MLP neurons of a small language model. Each row is named by its layer, matrix (up: input weights; down: output weights) and neuron, and shows model dimensions 32-159. Each number is 128 + 32 x the weight over its row's rms, rounded and kept within 0 to 255.
After each neuron's rows, "fires after" lists the tokens most often just before its 100 highest values on Wikipedia text that the model never trained on.

L6.up478 [158 104 151 168 147 145 134 152 104 158 108  80 113 123 205 182 177 151 135 110 154 112 101  86 165 112  97 108 192 157 104 100 159  73 109  71 183 114 124 139 133 123 147 168 135  94 126 142 150 160  51 123 107 150  93  82 114  58  76 170 117 172 101  97  88 120 152 138 144 140  89 128 104 103 155  95  99 142 143 120 131 123 147 113 154 102  87 112 100 109 158 105 147 124 124 125 112  96 188  90 122 153 224 141 120  86 150 142 161 185 117 142  86 168 162 167  89 138  97 148 156  30 125 122 174 143 170  89]
L6.down478 [113  88 161 140 134 193 114 126 119 167 163 119 116 165 119  80 163 168 147 107 152  73 122  95 135 126 118 123 152 117  94 149  61  99 123 100 124 122 105 196 123 188 116 211 102 119 109  98 100 185 107 126  37 116 114  56 109 102  65  86 157 152 121 205 136 133 133 168 175  86  69 111 114 148 118 131 112 144 149  36 137 166 130 118 163  97 138  92 144 125 114 148 126 136 150 122 118 134 113 140 188 111 149 140 177 124 138 133 145 171 149 149 134  66 150 111 118 148 135 145 151  94 101 190 116  87 107  82]
fires after: " ", " (", " $", "$", ":", "#"

L6.up357 [121 187 154 142 105 172 134 132  75 126 163 110 144 111 135 151 115 118 189  53 146 104 111  77 112 167 110 129 136 104 122 115 142  70  70  89 132 117 110  91 166 145 133 144 139 131 145 135 132 132 147 157 140  84 181 116 115 125 117 104 123  71 107  87 171 156 131 107 157  78 113 113 151 118 127 166 173 131  71 164 144 155 165  71  52 172  84 124 110 162 113 157 139 139 101 192 114 111 167 147 136 109 136 165 100  69  91 119 108 153 179  66 126 145 153 173 175  74 118 185 110 161  78 100 117 122 134  90]
L6.down357 [114 154 169 164 105 106 192  76 138 103 121 187  85  81 144 157  80 102 130 161 114 122 163 139  91 170 123 155 171  74 107 126 147 143 101 125 137 109  41 107 170 174 147  69 123  37 114 114 173 124 118 199 156  98 153 123  89 147  97 136 133 130 107 155 120 149  94 151  87 153  77 100 121  98 157 130 134 185 115 128 134  73 139 140 101  83 104 132  66 116 148 137 137 154 106 155 134 129  58 111 210 174 142 155 147 162 127 160 134  45 120 132 127  86 148 168 147 181 105 162  93 162 112 127 128 117 161 176]
fires after: ".", ".\n\n", " \"", " William"

L5.up553 [171 137 125 137  38 149 126 171 122 130 148 142  70 170 106 196 161 145 187 152  93  88 177  93 139 125 144 105 143  30 116 154 141  49 119  77 124 171 138  77 170 125 168 106 124 163 123 134  89 175  72  90 125 135 158  99 161 110 143 140  97 143  75 152 153  92 149  87 107 189 146 180 114 111 104  99  79 163 156 115 140 168  80 136 124 143  96 146 107 162 114  92 130 135 125 115 102  65 128 120 188 104 136 157 168  83 121 116 152 153 117 124 118 136 138 112 118 146 144 101 106 181 127 131  99 129 136 188]
L5.down553 [147 120  83 149 129 165 144 102  67 230 164 105 162  59 115 172 114 106 126 133 150  99 119 108 146 120 152 168 178 125 138 132 129 129  97 121  97 116  82 131 122  85  73 121  81 114 107 121 167 166 186 163  79 113 158  82 108 102 139 111 147 139 125 141 177 167 129 109 130 117 113 149 177 137 191 111 130 171  95  70  94 137 103 120 134 122 186 126 133 126 134 142 117  94 166 132 107 123  83 168 145 162 160 161 142 141  99  70 105 124 229 113 140 104 137  79 110 105 105  98 187 105 138 162 171 203 129 132]
fires after: " ", ".", ",", " (", "8"

L5.up536 [ 94 139 168 127 131 139 117 161  90 139 179 164 160  51 126 188  94 191 134 153 124 110  87 164 162  88 118 130 119 125  84 102 169  72 101 150  81 147 113 128 114 127  72  99 131 116 147 193 132 103 134 148 126 131 105 134 133 159 137 179  66 159 156 139 139 190 105  70 104 146  61  85 174 124 108 112  56 199 111  82 186 131 159 127 114 120 108 118 148 140 135  70 144 188 109 178 170 135 123 124  86  99 176  68  88  85 135 153 170 118 119 154 100  72 128 134 121  95 116 106 128  80 131 143 141 158 199 114]
L5.down536 [122 145 146 172 173 129 133 165 139 120 183 136 110  94  78  67 114 144 120 182  50 116 116 124  36 124 112  93  72  73  91 115 114  74 127 190 160 125 148 185 128 196  88 124  68 120  62 162 171 115 148 158 139 110 160 147 152 140  78 106 160 136  82 101 217 151 137 167 123 120 142 163 123  92 149 116 112 113 133  84 154 132 151  72  90 175 158 122 177 146 140  94 138  87 132 176 117 211 141  99 135 123 130 113  90 119 134 123 125 114 158 140 146 119 133  82  96 115 199 145  80 122 122  73 161 135 133  87]
fires after: " F", " f", " B", "F", " b", " C"

L5.up523 [107  92 150 103 148 114  77 155 171 114 125  76  86 145 140 125 197 160 145 125 137 147 116 136 124 166 132  65 175  89 150 100 158  86 115 106 130 140 149 155 101 122  95 150 123 109 116  68 184 103 111  98 116 171 144 116 176 139 133  90 110 121 109  82 124 105 137  82 186 108 174 161  22 155 140 111 133 157 170 132 169 130 188 156 165 112 109 137 143 112 159 169 119  85 133  62  84  94 104 104 200 143 140 118  83 146 182 136 153 133 170 146 119 129 127 147 175 156 120 130 172 124 143 145 224 100 172 126]
L5.down523 [116 142 110 147 105 127 145  62 134 130 160 176 187 111  71 168  78 114 152 117 108  67 122 149 130 179 147 121 134 145 120 141 107 180 139 135 128 131 169 110 144  89  64 163  95 104 100 142 198  97 117 147 133 182  84 101 139 103 142 178 116 151 149 181 156 156 119 167  96 154 120 167  69 148 127  94 101  92 185 103 140 107  98 179 161 168  85 145 119 147  71 132 106 139 118 144 132  85 132 115  77  79  80  95 120 113  70 135 100 176 137 101 125  61 145 170  94 125 131 137 214 171 169 120 175 125 122 114]
fires after: " |", ",", " ", " of"

L5.up131 [162 160  93 173 158 134 196 128 147  82 119  86 149  98  98 171 193 118  95 104  85 131 117 137 111 164 104 152 149 146  82 148 138 130 141  56 133  89 147 137 115 118 127  87  97 122 111 141  88  85 134 137 122 176 102 118 123 155  88 138  97 119 115  75 102 166 110  60  97  99 171 128 131 159 173 168 164 140  68 165 163 159 119  75 105 154 134  71 156 124 191 160 148 158  95 132 164 127  96 124 160 118 150 117 123 111 128  89 149 100 130 135 136 104  89 107 159 123  85 164 111 134 168  94 116 130 130 118]
L5.down131 [ 95 130 139  95  65 148 117  87  80  78 177 134 110 151 153  80 158 158 189 156 107 121 115 187  70 152  60 116 134 131 115 101 156 143 151 113 160 151  89 126 152 134 104  71 125  94  98 115 162  96  77 133 120 101  81 136 143 104 124 108 149 109 135 165 176  92 173 115 116 155 129 143 111 129 151 128 105 124 148 142  66 115 111  69 145 125 105  89 159 116 137 133 190 111  57  76 110 146 139 184 144 187 142 143 121 127 149 154 157 156 135 192 105 180 107 143 136  59 140  99 149 184  44 120 125  81 163 128]
fires after: ".\n\n", "==\n", " |\n", "===\n", " ==\n"

L6.up533 [107 180 107 106 128 152 229 102 127  88 136 155 105 109 147  90 133 135 125 158 101 183 103 136 103 117 115 181 124 171 145 143 102 187 103 126 170 125 128 127 119 132  59  93 149 111 146 171 191  94 100 109  98 104 168 157 166 169  99 114 110 169 130 148 174 143  86 146 144 110 145 152 131 125 139 101 112 113 128  63 111 126  54 153 156  97  86 196 159 118 144 118  81 164 196 140  84 153  96 108 135 113 147 167 140 100 138 158 136 106 121  66  54 160 152  80 145 148  87 148 136 168  91 103 158 135 125 180]
L6.down533 [154 141 119 104 206  91 160 112 112  99 169 132 187 165  97 140 119 135  99 133 150 107 112 128 179 102 113 111 135  97  72 138 100 113 147  69 146 115 180 152  91 131 139 114 137 187  83 158  42 134 105 116 181 112 166 181 156 167 143 111 105 243 158 140 102 135 176 122 133  81 188  92 139  86  60 118 129  89 127 172 151 123 148  90 168 149 183  78 112 155 113 124 150  95 149 173 134  99  85  96 143 107 135 121 167 145 109 134 152 159 129 163 208  80  71 119 130  83 127  62 107 130 125 144 152 121 103 137]
fires after: "|", " to", " Website", " |", " |\n", " hold"

L5.up115 [103 111 197  54 126  88 169 141 191  83 130 193 131 129 167 115 107 215 145 136 130 131 124 173 118 127 211 166  78 107 207 138  95  88 154 119 103 146  86 180 122 178 178 118 131 149 125  95 112 106 110 150 129 127  82 148 127 164 102 174  75 119  82 121  76 162 112 108 137 150  78  84  82 139 130 133 144 186 148 120 121 145 155 132 112  83 113 131  93 171 119 152 137 152 171  75 170 139 115 121 106 105 144 128 126  98 111 110 179 104  88 130 154 213 162 147  89 120 110 118  93  95 117 144 127  99 125 180]
L5.down115 [128 132  68  36  99 110  91 130 109 100 125 152 133 140 125 126 169 118 137 152 138 174 210  76 151 168 135 152 119 116 136 177 147 118 126  76 142 188 146 141 128 193 132  61 104 123 148 104  93 181 154 165  92 104  77 129 142 133 160 152 120 147 105 119 159  95 136 160 151 116 110 102 138 108 167  87 183  70  89  92 120 106 156 111 115  94 150 128 156  94 130 122 121 116 140 143 142  89 124 107 119 133 120 133  99 139 163 126 171 147 162 169  68 124 101 126 207 183 106 130 110 174 109 106 144 164 118 146]
fires after: " |", " C", " c", " F", "-c", "C"

L5.up412 [129 146 183 121  59  31 181 150 164  91 102 118 141  69 157 105 143 151 149 154 119 122 168  86 121 133  92 140 129 128 168 141 165 162 106 137 137  88  75 163 140  95 139  93 147 124 124 163 100 111  82 143 164 104 112 130 162 114 158 143 138 156 150 130 105 147 115 153 159 116 112 110 154  99 138 106  66 160  59 178 176 161  92 110  91  97 165 151 124 114 131 168 118 111 104 152  87 135  76 180 126 128 150 148 106  73  70 132 113 205 118  95 148 134 185 153 124 130 132 137 187 155 155 136  69 129 148 144]
L5.down412 [164 100 102  68 163 119 150  79  79 123 178 102 153 173 163 141 160 132 146 152 132 102  89  76 149 169 105 128 155 108 122 118 211 139 116 172 130 115  96  90 123 139 134 140 105  82 129  73 110 188  24 143 143 130 107 141 123 100 140 143 102 162 139 134 166 126 128  32 140 111 112 114 146 147 121 122 174 111 127 196 134  78 116  66 141 112 137  89 137 133 163 142 140 153 144 143  99 139 158 145 100 105 155 140 108 159 134 134 104 132  87 186 131 124  66  87 103 129 134 124 135 131  71 107 119 163 141 196]
fires after: " was", " is", " also", "|", " are", " g"

L5.up420 [ 98 157 129  62 106 122 119  89 162 139 125 166 104 119 150 128 112 177 195 113 154 135 162 151 116 107 139 169 122 108 138 118  90 104 163 104  77 134 100 150 101 142 102 108 110 133 124 160 101 118 119 123  74 175 144 107 170 124 187 133  86  53 136 206 158 117 144 120 115 145 155 108  65 120 134 163 142 185 146  67 161 182 137 122 129 108 132 109  72 128 205 119  73 116  85 130  68 112 170 186  93 157 149  95 172  87 101 175 103 111 176 129 125  76 153 173 160 120 136 131 106 172 145 139 199 155 133  78]
L5.down420 [ 51 127 172 171  68 124 151 161 135  85 119 154 157 159 132  88 101 130 113  80 162 175 148 163 160  76  99 104 140 109 112 123  40 113 150 114 126 112 127 202  70 110  94 127  93 171  45 148 113  96 161 111 150  90 122 127 126 160  82  73 111  92 117 183 143 167  92 158 145  65 135  97 123 149 129 159 123 136 162 142 108 108  84 152 157 104 137 158 156 138 120 157  95 127 167 187 130 171 143 150 107 141 121 181 130  79 178 126 103 119 164 175 119 154  73 148  77 113 112  87 151 125  99 153 144 124  77 109]
fires after: " in", " of", " to", " |", " into"

L5.up384 [139 156 140 103  71  89 132 121 111 138 125 191 100  62 167 148 132 139 156 111 189 111 156 126  63 184  72  97 112 147 123 122 121 106 143 152 131 116 130 108 120 116 188  59 141 117 149 145 137 160 158 118 171 140 136 172  94  75 102 124 165 105 112 105 104 145 189 107 106 103 162 156  96 108 120 128 134  78 113 148 102 138  93 104 151 143 161 132 109 212  82 133 186  96 144 219 161  85 129 135  88  99 140 170 110 119 135 176 123 143 165 119 133 136 135 106  66 126  93  93 136 131 133 127  76 124 172 107]
L5.down384 [ 54 133 128  82 114  93  83 113 107 120 171  96 114 110  96  94 116 183 102 156 110  99 111  98 101 167 126  90 119 129  98 111 167 148  72 138 192 113 161 132 101 127  71  70 219  85 107 151 103 155 146  96 157 130 138 135  93 145 142 159 121 135 120 129 134 166 123 154 152 172 150 185 125 112 120 146  92  87 168 149 120 132 209 149 146 152 108  87 124  76 140  85 174 149 132  63 134 120  80 103 128  85  68 122 127  83 130 156 100 127 149 131  33 133 126 124 167 165 134 193 108 162 125  95 126  95 155 182]
fires after: " one", " is", " A", " a", " was", "°"

L6.up443 [ 77 138 123 134 131 127 132 129 145 119  99 135 143  92  65 150  81 138 182 169 104  82 112  56 181 167 150 136 117  95 107 199 134 135  76  88  97 152 146 154 158 200 146 107 186 147 141  98 140 135  96 140 122 118 214 162  96 129 117 104 132 125 165 121 112 125  83 192 141 114 129 121 165 100  89 130 141 123 103 120 167 101 140  63  71  96  85 118 158 152 117 105 172 139 188 100  89  90 144 117 199  77 159 146  52  98 122 144 114 145 101  92 119 197 162 164 117  83 147 134 124  79 160 161 131 148 164 105]
L6.down443 [133  98 183  99 165 162 126 103 110 138 129 152 137 113 130 119 115 163 115 105 122  82 106 165  45 138 115 141 142 148 101 146 145 160 169  69 171 134 139 163 141 168  76 138 131 126  96 160 105 112 163  82 154 125  68 104  90 122 138 157  54 133 171 143 107 120 130 109 157 116 134 176 136  72 102 165 157  97 159 116 149 152 161 145  84 158 182 125 160 179  70 144 168 181 144 149 156 139 149 113 166 146 164 143  90 140 108 147  86 130 148  41  98 151 163 151 126  94 179 107  98 149 194 162 165 166 138 138]
fires after: ".", ".\n\n", " c", " (", " \""